Part of a small language model's weights: ALiBi, 8071 steps.
MLP neurons of a small language model. Each row is named by its layer, matrix (up: input weights; down: output weights) and neuron, and shows model dimensions 48-303. Each number is 128 + 24 x the weight over its row's rms, rounded and kept within 0 to 255. Numbers have three digits each.
Before each neuron's rows, "fires in" lists the words (lower case) most often at its 100 highest values on Wikipedia text that the model never trained on. A number after a token or word is its count.

fires in: "at" 24, "along" 19, "on" 19, "of" 7, "above" 6, "after" 5
L6.up1188:146097172106172128095141125109096150116104146128116154103094173097111121124130109152108111174119150131108136117121119110131144110166186145172109141126162154146107136104093117135127153140147138131116148122124172117094120111135124115098160118131130102094104130124101106111132107153113122166080142124114117115157174122139109095101095123136123093140085130128148139104092141177148117129118137151142130118170133170154121138118142129106122133130143108148109107138126118145084122128129141160109129130140156136111098107105142110113127135105107088057120087121168145132150112129119148109127165073134155113139138147119120167101154102120133083104150161123144103157185127127156098138154109109089100132129100124086150098122179138115137169115113092131103149108168125144143153116098092
L6.down1188:158115139099140111114129140121137117106090102131067159123090168137100148181136112145099141145119141157101125136157118121100142126138133006161128143060128149112134124097129148100154129126137123122131133107132158141120067115136104152113171130117125160118101179113115142078192106156108119097142162109120087133137123118127079124114093139115128105100126156121152161125137114150153136091117128121156137136150136147148132129128138145137143118160130105114127175120153099129137155127133121143118098114134167127132117109117172125145165126075123131106083111112141118148114107145126117161128146131144144142114107139176128106128117156159120101094120173113092072165116122168135111102126125151142129134155104125160124126133139104152114144157121115101114130125160127140153100110100121

fires in: "in" 68, "of" 21, "5" 4
L10.up663:148178122114144102137140128158123110113099132141109095180098132130142131083124144067108159160126151109074123153084142137145102139160104137132092148151125128164102127128127119110138177131139129086093108141132130136119123164105130091109135169146114107173109129191090102107133143134129178170117104090131120125138126139150124121119140143147133134147123103107125116134089128145113140129149138189117154179096145150153088096099156146120145113098132162143140125106085122165112151163139125098147095130144113088107113121118107159144122126100144130104119124112123127133135132129160122103151141069169126103137103140132079111104112132122134139134152115156144158145127119116128139178102107139122101117186107102107126123138124152123137154075103140124165125140144110147163152125130104
L10.down663:111144115153123094086105140166119142187147136138126104110088117134085106095170143133116127106133132114131138109160156140115181111139150129087092156137145125124092100134132106117100140151127133100080152160184166150097077139126151148123165100123106139147128093113146138095176125110131102128103150057108170087113170142142109123107103120092143113124160076076133110132120122144101139125130119148115159187117110167122116101142108127153092152128069093123094173139135126132151179141083124126144154117135112142144130107163125123131167140109113132114092148089163152149129141152156137106157101131125139107135126151110139126128137134119111149121097117121145146098105105109125154150109166152155079161113120077142122090104095144158139138145121114119107103134112151204221112141129117

fires in: "during" 31, "until" 19, "of" 10, "than" 6, "as" 4
L3.up258:142102108120110118130145151113139124105098118132109110157087169103142202106101129164100170150147131094132089141142125132132119154160130121125139154144134128130124158106129158137088100140120178114121136099111121115095124121168077126095130136139102137105135148160111145099118133143153150161128151104093133095155169122162154132121129173146093130149176115143165154127133095104069114172121112195133128144110138107103118145119136170149083130133180164156117121133095122148090135140154129091095145121123135146165143143103185150189115124069167143119149107144146145110145098157158129125097134081136155144157145170100126143110135111106133061129132154142099137147100121101135140112136144120087143144109125099141138092112139132145186119098100176130146139095117121119140186144103117
L3.down258:124129092150130099115124143124139137112132128123149112148117109116148159089153115082184146138157128139126142086105094118124124097116109215097134134130155110092135136117105128115107107098150120121125134120101164122078122131106113118118128165128076069072130102134082136161092119112135126118111069123123176129116132126126136174099139165138095145129128107083157101174122122112117109189128062112119127110125106105146130109100165110120091130104172132157118184147108127130153118155107122160120092118180110086099112154112120140115115136136139063138142128110172125140126142126136156089102124142132083154111133125110123110111129120132115150134116125109119100146112160134147141163122164121143123116091099125132127175093104140119106138163145113134085105059139136121093120160088130

fires in: "in" 28, "north" 17, "south" 10, "from" 9, "to" 8
L9.up322:133116147097142134144112147100106123113088090154117135095127127097164132109125128147071072113144153125138096099086141132165150096155167132133098124123123104140109161171111103134086108141140121154145099088126136132088154109108135126175147126139107113134125101129094108133124127110078184118153149134123158138127129162139113145120086150160120104120123085126134115162079120121057104125116122152120122160090108099138116077078121136116149128153133113110112165142131082110105125135105146114107108107098118117136089145141135103113138095067086095123145137138144135118123138123110150129073098104162150111161126147167141140126163106120156109136140108100082144154077122139154153145150134143072115116182158126148123065115127141150126130147120120162154096113101118141126124115158116
L9.down322:128175143086155143122141098131098123127184143107114174110123107139122115136125116110135134146077161144115151139182134140124096163179164120095136137146124119122092121129116130089120126145119112148109132163110151123112158124111115167144150161137142122145135112131137159114122171110117097119162140156148187140091131116161126139144092114148147112120096114136075129151075103141129124134127143154129146146101115185180143112115109162128154121158117113105159125117092138154131139200127116132126087105153166110127143117124161098131148148090134113172123158119136093140141134160158135104113079138140100104118096115137165075125144109127154109117119136150151128120080125098136097139137101133118170115119086153062126101189108122147143104129136113129123158149132113200155141130119131

fires in: "of" 22, "both" 17, "the" 11, "between" 9, "to" 8, "from" 5
L2.up577:109121120135118128132090130084136156142083118165109139138154087143106136119109150163112112131115159123116065165098112116119125127146145126113100149139116143134127138114120123123136141175106172162114145099127144142119161107156110134170155184112086110095147153134128084115129105112156112124141111135134169152146140127149166125170121145137128180136118154135160103090137129162123140108129165153131128099159132139152145136134137157138114123127132162103118115133177136092153150151138144163076143183107174144156135113149090094132102113103092137110132101106121144174086130105121193151097137114090118120162137125118123161167078145169136133109148127150150185174130124134103153103104137137127088135117149106144140167130083135100104136158126119165083122117093092170159140104112130
L2.down577:152149144160127137191133099144128146147103130096141143103124134156111138176129108123132138101076113115111147121107133124164104157148148097105110114118131131158150101118130104139133124182063115165112120135177134091107129152116110111132142136172120135196114112141127139130123138176130156108078129098090111140180092120090145132121133142096143103113133142135131144077120105120114106137147105102131133101117148121116128138120167096125113159107132167123110130139120143137126136119130100130132143099096159091145106112139121104096146149181122137195127091108118093116189122105095146173133139104124129107114148174098127140117133126134100155127144133150136116106097125094125145140174151160133095166160181156152158142111116116137108092112117105162137080177117142094151136160107101

fires in: "was" 27, "n" 25, "be" 14, "championships" 7, "being" 4, "inn" 4
L2.up569:155087130118096158164109133091125117107151117091197118158132136124146107103111132084106123145154140115094097138168141163116135154117135133115160130139105181115143124065116141131147176153121105141140133154151112120135159114127139135151174163122115109126162101063166103103125123112184163146099148160129120145126143145115116119126132137162113121102110114084211133131104163107133160153095115115111156124120153133138108156137133150126147099133101112088121130117123129114114123098137145135167121127155136114100141108062145117133120125135127162122127110110168146118127137112117148122122113129154115101134134143156123131155116128109137148129117143121123169088136111111138148118149123083130129124183098140125148132122125138105094107085148130084145141141114092098118130106159145
L2.down569:143136159154099141101138118138151118091232125138062108166098117137154159153114094132132125089144138123111121155111153126102132137074132103124082123150107132114153106161159124130137167138153130128136151068108092104105111128165163172116134144160112164157167089125125117152097176146111117100139114124151156132133137156122106148077117097116110089108093134114133090122122146154111099111142103115118106117134165142136102145142086166078133139136163119134138155113119107143138133125105142135125133090143127146099128152123146124154131129111106158135116086114129151129151054173152149155094151143100160115165112122119155090144161122148136114137130134067108166105128089153139143104106116154165164093107120120098112116104123133156122138120110110140089120069111103153110141147167116

fires in: "on" 27, "in" 20, "of" 9, "between" 5, "as" 5, "by" 4
L3.up112:112149123081113124118110131171136119113097179147107102164126125123135124132144141156121132138099129054108142088072105145091136090121121143113099149141087145156117167104129096138133174135081081119104130125104126118109083171098105096152157172155125096127098120108121131137111102158116138094092140089125169175161137114170114113138157131128145144114089120163129179134121083143096097120119112144114073123143132163109147116150131121161099146153144137113140125096133138135126126094124140124131160123151114142128132103107129111132146139094134158108139123087120154171141162111088093152104125109157156171120145147141110105148096097105136134143143152128123125127104144144175146163157115123100103131167132122100149125141149151121175083159103099140164134147130146176142139147071103
L3.down112:155116162109126082079159099101125108123143136081116135092091130129139125128131104132100128154197142103102164118168145107110097142112105061143107147053123180122144123110147135135142117111130106105152140123138106122142093122130140172118122092102117123100146125128162122140176131157115104158158146094154106145097140125115111147097123128162123158147140062060110146094146147167149133126064118145127119133101130129177123109116128147090106137106127124149147173074106142136111150127141091124121152121156133096114133124147175155121206139117152109124136098112161105094127151125125137133137143131128164121111126133120129157114139115112117122100132156100132098174122121131157153090152111127152112153156090136155148075121160151140119144133136120147128126100187152145133100135090114

fires in: "to" 39, "t" 12, "and" 10, "not" 8, "we" 4
L10.up833:128124100109136140147130140104126135143104101120129144136139110157152123141141181115148129129116144120110113155106142096139177128129132139114133105118112155139117134155131105178132097164068118089099103138139120118155127176083146083142087168124117117124079143118099121157112154172141163134117127158122151130175130099140160126133097151114110110165142104091112140116147100166135097100114149111130143145137101092118136098123133128123111095135157088134100157128123157172122127135136157131102112113148082152156091124109114143114118136098135104109175137096118132121149123065142096142076097122164151118113151127171122102119093115141131168136134161163097132149156105089113135092100106139090116156170109146150114092154124136149155130144170141120109154103101133101083173083119110
L10.down833:142179148120129166161166145118119117141150119125148171109091137091111097140120144138127117130137121114153127102142154139118122113129084084136146092168097135117112128161117156115144134056102108124151133130103155092169113111121134155091150115134087130137131133146117130153124133145117195110161167139180121088102144128111115083139140105150138106120125123128149119139131181137108143144108137086104132163118108125144120090135115180104131137089165074115152124103152158136107121118135143097171090103128105116182105157136123144090183095152127130148116153121114109132162134127122117099090080089130116120120108078141124138104142146146143110099077163128105100092151121130116161118099150141087152137087140132143109107115126123146108114146105109090115121102118144119134096168150131

fires in: "it" 42, "is" 13, "name" 10, "was" 4
L3.up39:131135115142115148171088143135142136143115143119145100117147109133146136135119130088133129144082146081087156118152109078114124138129117145121125091132089122091144116138173134111116093155092102110139124166143112101131146187104126102096121123126150063163103119116110139140099097118158143102169115153142118137115100127163139087137130137139163144133082104077108127146108127128108110098124126131132138114127074117142168128156143115084140100147137111151141109096144133149130146116127102143085155133150175117144148081101101105102116200139156124141162113107109127108119077077102113142128057108123118161102139148137114127136120082112186161174132137138184091200153114103128158124149123101117103108135139154121121139115147155099166113155126127090130138100159146120098083114113146
L3.down39:146074112142110097111119123173135167110097101121123135140090162151147137144133161121144151123105125159150146157150100121180135159128117101114133126142102150080118125133130147135117118151126132117151133185115164129164152117114131126110169146139134130110104114131136135123107129150117139104138160103141157153140099134128132134126140148118137132112119114139137127139153111136145089136158163141157123128128164178140116154150141080080129134144106105152158104109140113166116128071146124144085120128136119139132116102093129113149114184170150105150183113118164151142158129121094180139096172186119076176131101140127133140129135135154115133114155127183138116174112079135112136100139161143119146097096064071112129119186126160099156126133171144143123095126123113130098112103096151

fires in: "was" 33, "being" 12, "became" 9, "is" 7, "becomes" 5
L10.up10:111141130120127152164107144134146151133100111169135076162104120157129134106061158152130145158127140125150106162141111124139141141102097125144131153130135145111129147150109154109061083121152115116098129171094121136101112136102140131133126139119132094169115099104121093145131152104147095143139157143136149137121109132134126125143169135146113127101120115114129145166134093136095163100110087107170107165119088175146136143151154172117151088134097124104127122097161181097127120204168191138113145157118164117145139153142105122165132128096121123088116133055135135060154080135142164151125149130171145136146098114161100120139087117130151170124114162154178194126117130134110118119133140107111156131132092148129125138107104102122124111121145159173144123133083116102127180071120104
L10.down10:110155153149139151124144123130143137089179162121148115165062155130158123121144142160159120117110121103104106157129180100135129140086122089169163092159141125134127206130090140108155151147107118140130128111124131124125191097163138160156141109114151135117145124157164119154063116161151120142146111125112150161155108148133118110154145129160124186126108101169199156148138127132152125136134154146143099123115173118146100133122117121127131133147132134155138082115130138087134154073108155169135147081137091118123115121124129164171137108131149108070092142170115144167150109127101169154155145142116139135109109176148102107153155146146122106085162151111126129145129135130142112141140107120089151103124115101123130103148120166132157129146127114165139091138145162095099112156155119

fires in: "where" 24, "following" 10, "along" 10, "on" 9, "of" 7, "inside" 5
L2.up265:143125097118124066120132129104150135134093148120122180146138147073092127105142117127140110131104136108112117138102109129109106112144072128139136100154114118125106158110113170140075144173111177169151132090110143138153140117112103109180147126105120171118123148144103143149138113147182127132150152115116118161160165145126118169121090095148125145141113104145143148091056151159138129147106117154152101141111128157123150147105123156157101139112129132104114142128106120149126139110094138127088185158166144137125111105105140110145127147061088147097127111124119124165116135129145108109107117126148183136131180141135109141152136085115172093120157127121118104149074090122086140127127091145087107138097122109118165118151124128153114159133112066144140114098121093130155162144114090
L2.down265:120122161137147101099149153124125094100127134155103099121121126169163165135123125139124128104158166111093115137125134125132101141117101150151102163150152109129154141099126115071126095158086144108135165127124132155102139161122108126112147110171103123142127120115172103121108123165125107146114164068163152156117150145096157123131094083169103148114195133141104117161133132135171117106075105135156141116133143091146090110150118136147136153160093150145144123140125132113174132094154142149118129058102125122146107109158152153128143099121127102095104120113116137135131097123053140129128171127104115154163124117140104172112129132111143148081107172108153106159137128066111109131162141140121111114127112097108144144123142094145112086095111091150137106075109157176147129145094156

fires in: "as" 57, "since" 8, "by" 5
L2.up376:061133081120119191137082113123128133096094115149120103175117162122135140131121143150153164140118153137117093120137089147129120117099101125146101149137124169118120166115118143114128143100141154182099135173152126129140125167121069102120122170116120104151103119078126121117118116099126169156121197140124131163204109111107116139122086124137104095123136084127172112143118109100132118094120128172146136133099117142098111161129122142124126137126141093163157138059095163152108155133127154136142144150195116126141160117112121140159121121120109105101114145082122139126128123121145130130134121090184119149117134122100132131139079097144127112146141111147159124118095113128128140140156116128117155107156115116136118092172153092131086171124111125130154151132124130135120169110068110
L2.down376:115129097127099079137102133151116129126150114141113106163105126185125159101098096181138138104146112125124158146082107118164123140161148185184105144121141182094164176092140134076166124162110134158149170080154123137135125146141127130162116111107163081087152069121127173132117130120173090100167107077146162133132129113118100140135107065128156104142139128164142128113140087126157118106105171141118136139122129168132132153130152147152134171126205122136127112115145136102142141100123102117129087102129110081127109098141139122132124131146181106134170141113119148124126116115122151141126102114097124110111120173119130141110155141098112170109171128110142132115087132115135120168130155135102121120163131170129082133119134126130126137116180109150139075119112151118169076109117122

fires in: "of" 51, "engineering" 4, "all" 4
L6.up726:089092155128138097135104156114143104139142110149120123113155143163122140114125131109173102142153168138108113165113122107157138091138100147143099132162107174145107115116130108165100135136136140093145095152092132128099148153123130112112123133123088121140166075104099130127113115135109127157100126116105104185123151149111175108130111098139129124129116091099146138131108122143100139102094119161121158149137101155136154160101109150119107087139100131114166122148119137152131130168095137146121101166141173120126097111085117123171108153176143139123156103111132123115132108164089128091149116114094131134114159148055083110115144108131092165163132135139160114151145097147127125120110137142103066138156089073141101179091150109143124118086090121151111133159142132167147086119130106
L6.down726:165159133103116103130136165143153106076132093127139113118160102139133098133150163114158126141155151112123146103086129140178124108100075137071098094163099108124089114147122101128107162077128153126105129164133144161132139120124122119082162108142127100191140104068125117110098148121092137135130120116123128103122134158120117142114155150110122109101170114150142092137108133123170129133121118111120151097099119110179115122113101135078127150177168128129153138168145115104115081157113119115123094169162135167149135159122086088150150154147116172148108114110140108150116148128089151130128193112125107121149158114131130144100166116120095129140131091117144142134153057152079125110076119149135103124077097108126161145124125126109119081130115147156158144141157122137101135168160097

fires in: "at" 35, "by" 14, "on" 12, "in" 9, "to" 6
L11.up648:106126157111095132124149117126104098114104133120146102150142128129152148099130194114117125139124124147144105132153111135106158101142146145141065150125117091152123139133083104102142170143166120172067101106133148129149166145110121160144129173143107097104126149161111101085126133113114134140103130150128137121128139103135149138098086128130144126117102106117156106124113130148120100113141139149116156129119118164129099098126145111155102138085099089102142174109135129148109158126146149153116119086151126101142120182126154108129147134101123148095150074088157106146095119094128129087130111091176112144124132132154119190132155111129087102134152167127129133114142141130184151104062160125135142127120056155081127112144136147111119112101132124121146124111135101136159088077106074
L11.down648:150123138114150110078100118146133108141147124104098154143115109091075106185134103088151128165136134156123114111110131148128177102102170040106147143113156126104158137104143143147148143169149123179159119118144076140142143129135152106128149097115141119143116098126126168150120116142132138135081154133142123122123160150139113129148120119110136166170099113138124129087092146123128150130153138145127122153183162102131128082121133135094132135132126119126093128118164109137120168120127107127090127108116104104120111137141111156102137135128131126117136155161140123116148120131129128105130076148130100117124121159115146113145091136130192076134150163082126162142144108100107117089115111116153141084104139138153128100093111131115142106102115113116168123151144085154230132163104124

fires in: "of" 26, "st" 22, "over" 6, "hope" 4, "w" 4
L6.up279:117107121154123149125130172080161129107114103166152139123095143109118170102123090140102105151126132125120155132116094142114162156154147147148098082168172152118077126143122092146088109155155130104130132134108146159104122119146108105084123122091117126090134106136130135143134120198116156174085130124094160132126141155172136146121130107128070133120124114143161148152125093187106137130094130171138129133158139130132109164120170155128099113137114164109123134114098125172100137155103166150078129086146142142141115120137113168153118113120095101104079118127175160151156137108170128115127107098103165129129106152083126122110136124112092117147125131101124145144126088133161153126105086113126088108131098116117118129108128110126150145156110111173132131134181118166148120095155126
L6.down279:141157106145089101141148158147122137137113098122119118125150138140079060148108088130137128132151135137148160088120174165185176146119129147150118095171146130072101086131094141079138116147106097082101124125145132151141155084122115115122155121104125121137151093117116113099118150119135057118128119123130123061117150162166165136082147117132181062112122148114103112132151123134082135121114119135148133144152116196074152128153133154136107176126102098107139151128127113119145127127110101091144147139152131116154155145130162107126162100094122157138156161138144142163150103158145097103117162152101147105128089117140098149131178102158095132121083123132111128122141135170110121151126095142148112121096119065134149115149107118142121144098116113108118123093164149139117115118119170

fires in: "at" 30, "of" 13, "in" 10, "least" 6, "than" 5
L9.up633:136144084120147129154120138120128132109148161140145132204080118121139116100135130152131135132104181082150153123156119129096154134130148139082118146133140102136120143099141088093101144137110172136100139101149142134137125148122080088148124137152144133154114147094091121096105167160165138101097135116127172150128143112145140141123119141094099101156155106124162137143164095156119108154107117167084138164113109156118119112189126180180104125137162103166144120108073141110114163120092122105111154113104114105159095093107137119150134169111147123123156123118105142113161110120133107134156107093163175136123107121114130151135109128096130141108122165129127145188130107125157120114196121087082108130130126146143139102110144126142123121112094097140131128124155153132106092132131092
L9.down633:116153079113138118182105155080174123145158134133171147119097081125110106105156125169120140131123168170087125134126133147105148123131149141115149156167113143149148132130129121124219162090140101107129145115101167157161115127122090143122127121136088143136113104115116126106127129147122153147139154134108126143124118095118111092128118125116116125138140093120129135122172158174134128110146130173085110152118121147162127095117090138095078139110129144118122134125109147159109173113126101114116155119171105145143132140086121188166108105138159115102127108107148133136118146135113112150099151120112083090150120150098106109117130131131146142148142151136113124131131120110133082105090135162165097149076115071111106112121101086135144145137142137126095103106126135134161097123125144

fires in: "by" 56, "of" 8, "to" 8, "with" 6, "against" 5
L2.up1192:090132136127179082135162167091092143104074066131158136178117139125141184121149145145144138163123138136134098113132093115148143106173100148114137151101123108135085151091106141146120152147125145167125128125135133168138125107140112144145127150134093131101104159130112075115127133129132140133157102108117111130124191087138131139138112096157112130141105126161159148085153151131111111150161158178128167167103125140112142159144128129169108144166145129098123103124139119135116171161167095147134115126120180128162176148120122121119145115104107155141139131097136111160162125096124131121098115119169122133115161100098116146158099114142154108113141145113159223122122151088120105120117120079118086133121154113124122107182109134131142149151142128162118145153134108134162161114124077
L2.down1192:141110137140125096118150144143141125119163109118102134131135152136139126110138130154126099123169131141128124142147111146127105137098129097184059156144128126151147140149112083127108121184078107129141149144182130155135128139117138192110159130136124166087137066112138108115091099163082140149101116089125162147142151095100129118118115095111078129110145094157101120079087105133125114124108081128147161134132173142098126155132090112142149121117100058107125151119105151104145096099149122127127147122128139119120129105107149125164135096150104109117106104123139114117130110147132128136129076113124113106142119128134167166096157123151086149140132181113133151098135132116134130088146121117148138127112109142073097117126158123144136111135139103091129094143108148142213056128131129

fires in: "by" 95
L2.up24:073124137131198162116089144127126112094117086156154116133106117128106137119103154072119105130148146147126077164130122110144116122134100130130100145105094118119089150111119146147131129145125138118147098088168125169098148119110132106105162187106120110185111120144123110140127137115138157160113102140163167129135140137080126114135149115112059153138120101087132131112157129124145117089124114153127167175113142130137129156163132132156112116149115139138127161113150072120120186127119099130108180117183116099143138093128104132141144146100113134137125116123143148104111128073151132131070106120138118160140098130094158139130145103142140141157142123099136131107115129111133142118112093092142116159128163116150074127160116126079076148184128135106128124105109110167140121074127124
L2.down24:098127138134154117132193093088134141122143119154140097100107085157160133095159150145161121098176115148153152131108124113139113158128161136163129145136151144124110105120106082099160139110121119162123089103154096123120110113142151157147176112098144138157132119115120149109113120110129126140139130095104152137126147144063105125142138110106132172131121078133135133122116153147181117116135130170086136116076135152140147154126110099128141146081160113142085126132126130136103084125090095131121149113174097123182142077173109158129189092153118129130169146103147110099139112120132096143107104165103120185122131116138136104099129130110114098107129147171166110087151158149145104122112132130138144119121131179104102089133117100105159115141136122105149098116110145153153093102096120

fires in: "to" 16, "or" 13, "from" 12, "in" 10, "into" 9, "by" 6
L11.up446:142174109139125144089091144135126118146128108139104119112089116163200129126104125120100089131133124131148122130126163113122155116117173115147123157157093113127095137093136134097113134121128109118131121131104148134113171125114112129182132172122137081142111116078150100134094142099113155150128131141112173146164106106145120116141153122193145158138128116128148082145116143127098086088130166151116164134107138115141112140150157176122092120143132126127135158125101127112115142120121158141099108122180149164137105137154120130117123155159104098174148079107168125125116150100062121109092109129141123145125123136116155164113096158125142131123163129143133218102168146153145110113143146162093166113166145099168107098104153135116142107098108127176114120105118124172158171127083126
L11.down446:129110110106133135110089122107113123112137151138123119130106143126062148123114070112076100125171143122140127130124142134097108089137130051101108167105139139112108155127079091180123100134100096120135108128156147138118105144140098109081093141157111146134081146127084125089047134113128162116088089167098137140087154135163109117160114125110143099070117148086133136106132091093124130120139145156126132118136156146116135118127145153146142124133123123077135114086117140132161100149135095135125106082142118088128140144119132105149084127132103122116130150147090118085150130177159110101146130132147144114103150109154133109104136145112124103119152135124102152117151141140154086117157124160103123135106125172102149130102097081151139114142127106121089117159151127096196135097156142

fires in: "in" 35, "for" 28
L11.up654:081105156155100095145103073088137133180104159117120106158102110144104125093115151127142073116124149137106140108129087117110076136150144132143114145142158131109116172121144070102099099137172142102099117135137168098119132172115092118091132146148093145136113126106113117120122188118151167119092164117152178118129121171144116118128130178148136114114125103118089103143124110141113149167126158143124174120127089143114137135149127079137144088111117105121122123114072140129148149146138150145151151127131144079113107093128114071123115143118083103132121115118135160125138094137142103117104115097130128102121124186128111127137127093143111133140153103143105112181162134130190123133140126118111083146106138127121132129103172132133150103073118114123120119149117175142160106117101130
L11.down654:128151122117126132129133118152127102149117117115113112119106107101167044124124075129127130106086100173148129184136119106130136135092105105121130129117122082102129119144154133123119156117141119170141117155148135161126146106122114142122177118141112159088131184107138098123112156145099107139147127137092151104115097154119102110138143128105135180125182156096102134113145127133107139136132090154123125145170123097088135100072115073156124141152113152120133139123156132126147131151130127144083094138124157095144135145128109166167122160113155148105136139104102115167096122127177156129123152107105120087109140086121158099131162100123120102091137127106154144203116145115098124109123155112166164161122103092163133115088160117100122127143135171144129096089142125140224145142133140

fires in: "not" 29, "to" 14, "contract" 13, "team" 11, "club" 9
L9.up497:138121090115169120156134081120107154159093145160169135083098187149122112142114156102176106134173167113106089136126113089125156118118122134110150145150152119144100109146144149153132132135083129122168145140110150131129173126111127127138141096128169173147146137119141131174109113158179131125128148154141121121127133129189131134150141130169079156142093126109140142107101098148099148074132122078138180124106091158157102113114139114132124091162123102061119103115118138139168150128107139128145140159135107122161123115109152141122141123128154074168119113120148094124143136102135148129119071108136134130131140159138139153122101159112148153108129185102116178150150146110139135111111138084142126096117064118160105129105138103104171138113141129144127128157128120118128148117152161
L9.down497:125150126128149121208137120150104097096129116125109162136164193131121180131129153132120100111127122141168147111161164115178105126163146140143164106123100118112128106118140148132112141145147146146108137153104135099147125112140150145099126120119155116094136097169127141142097112102122089127154104168145124149128125128135178134133158130111098130107123115157168150164135124150161128159085134159143125132150155138141119114108114139131163171131147159110192129119132122166121112114148113130187148147167104137160105133126124123126124133113164149155132142111086079182143131105165082082142108148128112127144135086124135108141139124105136198139125154089117089118127100141114112156105118134108128148130178215122104113146149114137113081138131151101131098159140117094113075139120171

fires in: "as" 31, "after" 15, "to" 6, "under" 5, "of" 4, "on" 4
L6.up396:086128087133140128101104121169187159107137159137089104149149145121103143121131141151119128126121121107129122150138130086148144121140138141119127157132098088134122167061131161099125140148107111125134076137154118120110156142133098115110138124154126116095118155120145096160115121176163177119129146091099097129116181142119165129113097121136125099116129143165175133133113098176127093089143140172121122143134110128123121117138140165142086140147155121121127135089119149128130130122135113112147179110139163096139131119107120131125121146087118114100144073118147135151118111098132140142104159085195147145115130158068119114128125127110110103117124144088148111141130123081162113087135109144119061136120102119094186161128141145168158130127099087110130140106101106188169154089111090
L6.down396:138139143113159106110142127094142116102134157124133120105117152120145139117167159155093133155156127124143125102161142083142126104134133173147098166131102133116096146140127114143164130123160109099136117127157096129087116170122140115085132104102113125117111106095216085146114102128112125144134131120127165087136111131136122126091117105141118112097116093136150148098088109103135143097126094119124160123118154128161120112120135141116150154159146094161140135096092099100130179190186128093074133113180135140100132104138144205121116127162110083080122112114170117111143125152108149115139153102091103153132139154108157137121170106135093117119122129117151144140100102113174124104189129139172098134118069144100112153165105148167126114122153128183169125150140129135130105133079104

fires in: "not" 52, "to" 17, "t" 4
L9.up181:117091107128150125140123138087124112150105102138141138144115100154155134161154131157108074164106126119118124108125137099154157152134141153139131125109101166144102127182156123135116110148091133109126130132158110119149124117109168117192121134154163095136140129122139114118105141124137183145121132161165114108104139115134139163210111115110060113126119113120155112128138086125171089123115128173139160119108125123175126100119133118165143095184117121072120153108130142153111091119083116154116110129170113102146124123114117117106153124137129150104126105078137134147143060115151145164127118080146096107135122172141120132106152144107109127123125139136133160097146138088163157140121123103115134138123122140134137131127133171079141106130121158077141151168147118111112174133117125
L9.down181:122133157120106113121108125148136156129129114140127126125179097069147153140098147122153124144142093098154161144142144118106125124095152130118147100100082120133130151128120107098154157107128101139127175111130103105142143137166169124179133074150151146082165142136128124122058118111102120100112161162183133148118115141137130091102135094176118129098138096122109136162124112176160133108094145115153109095140129088133111083146114146100137109128139125137156093102122143143114119123120096128134147098131130146135100145088076131144118107123135134135115124139153082122173147119106152119082122176184126080146147127129160111131122143139137127114122145143084115091134066142167164115132114126171114111102094157158150151125112137139188099149150127085109142095151118098090095148108116

fires in: "in" 22, "for" 13, "from" 10, "athens" 7, "injuries" 4
L6.up572:073140137146158120142088145133139128121137114138126124152129124117102146111117118145132128134112132124091112111124141108125120111166131142154077173139123126188078115149131148141121126166104115134117111145078148086115124146134058144157144162126123110094122121102113112130120115125129142109132139102113123115160120114116132094126101140124134074133106050137146133137105139165074103082122169144146138116124106143117140158144150111105095183111129098146118146118109068161117130155126131121096111155138159117104109150110133109099115180098135144169154139122148134118171099131109126144140121067140122129161137118121103186141138134115149133119135145095133158073153139129124121170151147113102105121107146140147102133144124135136126149122093147099134176155127128156148173165135122
L6.down572:155174150128121133115125162131140160095122135096113118121178136108137166138095142145145093110166124151159163178158154119147123084109146131117097132127142098138123136135146156103098123135145108155175105141163128145090119124112103129149151135111116143117138065112151118125097143117113106125166117131106170151146139174149127127128093131121126116136135139147126137193141159142087100127185084084152144138162139144110135108123125109097166134107147119114166091131095136114117134140138107175088091166114146137101138122127179124143084138101086101123134164117132123113119141138118123129148125173164155132136110124159085100151083169087151074156130111103138134130110097172122132120153105127136125135141111128136172114126110129096093134107123115140122083101158120161179129126135085

fires in: "of" 59, "all" 14
L6.up161:123117116119137124124106115123099106161100092154146079118155119176148157125135113131181116148111149124101159147096108101117101131139137154123110103145105113108124115148142110169072126154112109103094100158161152129115134142140164075133147164113142123132105149078117152136118091138100131104101134120118114127102142139142068097125101100110124120096156082090064119108121121129114104091129136181136119175161103139084147129180146117121133121073135124156146147127120111099109108159126171146104143136113166102110109132154096110167126179137122106154172123123142138128180111108133085163138130083113154115092148151079110122123116140121089140169147186146135142166139098147114127130102101138093095123154098090148157111088127121159111143153112104130147165148161155173127114113132141
L6.down161:144112127153123165085110083133103113088169112154158114140158132121106095157092117124137123119118121150139100104166124135097170130092148138128121109115127164084126091142102113138130145101123122127140164103144091150119147117132145113120136130132092123150100105141165151157114097149155147188141106126074127085140135111135136160114146110119121065147090141160132115125093159109133126110142114144143123150126124135121165158159133116137105129155179114133058140118119095140127095123072111099120113156132143143099112114175153124178142165112132137128135136135127126112158139164189123121164125108123150083137093152109135124088098122117136148133143109117099129131138150129099133097131115131099113124082120105120159128126111129159136119127160126091143099117084173134099135114160196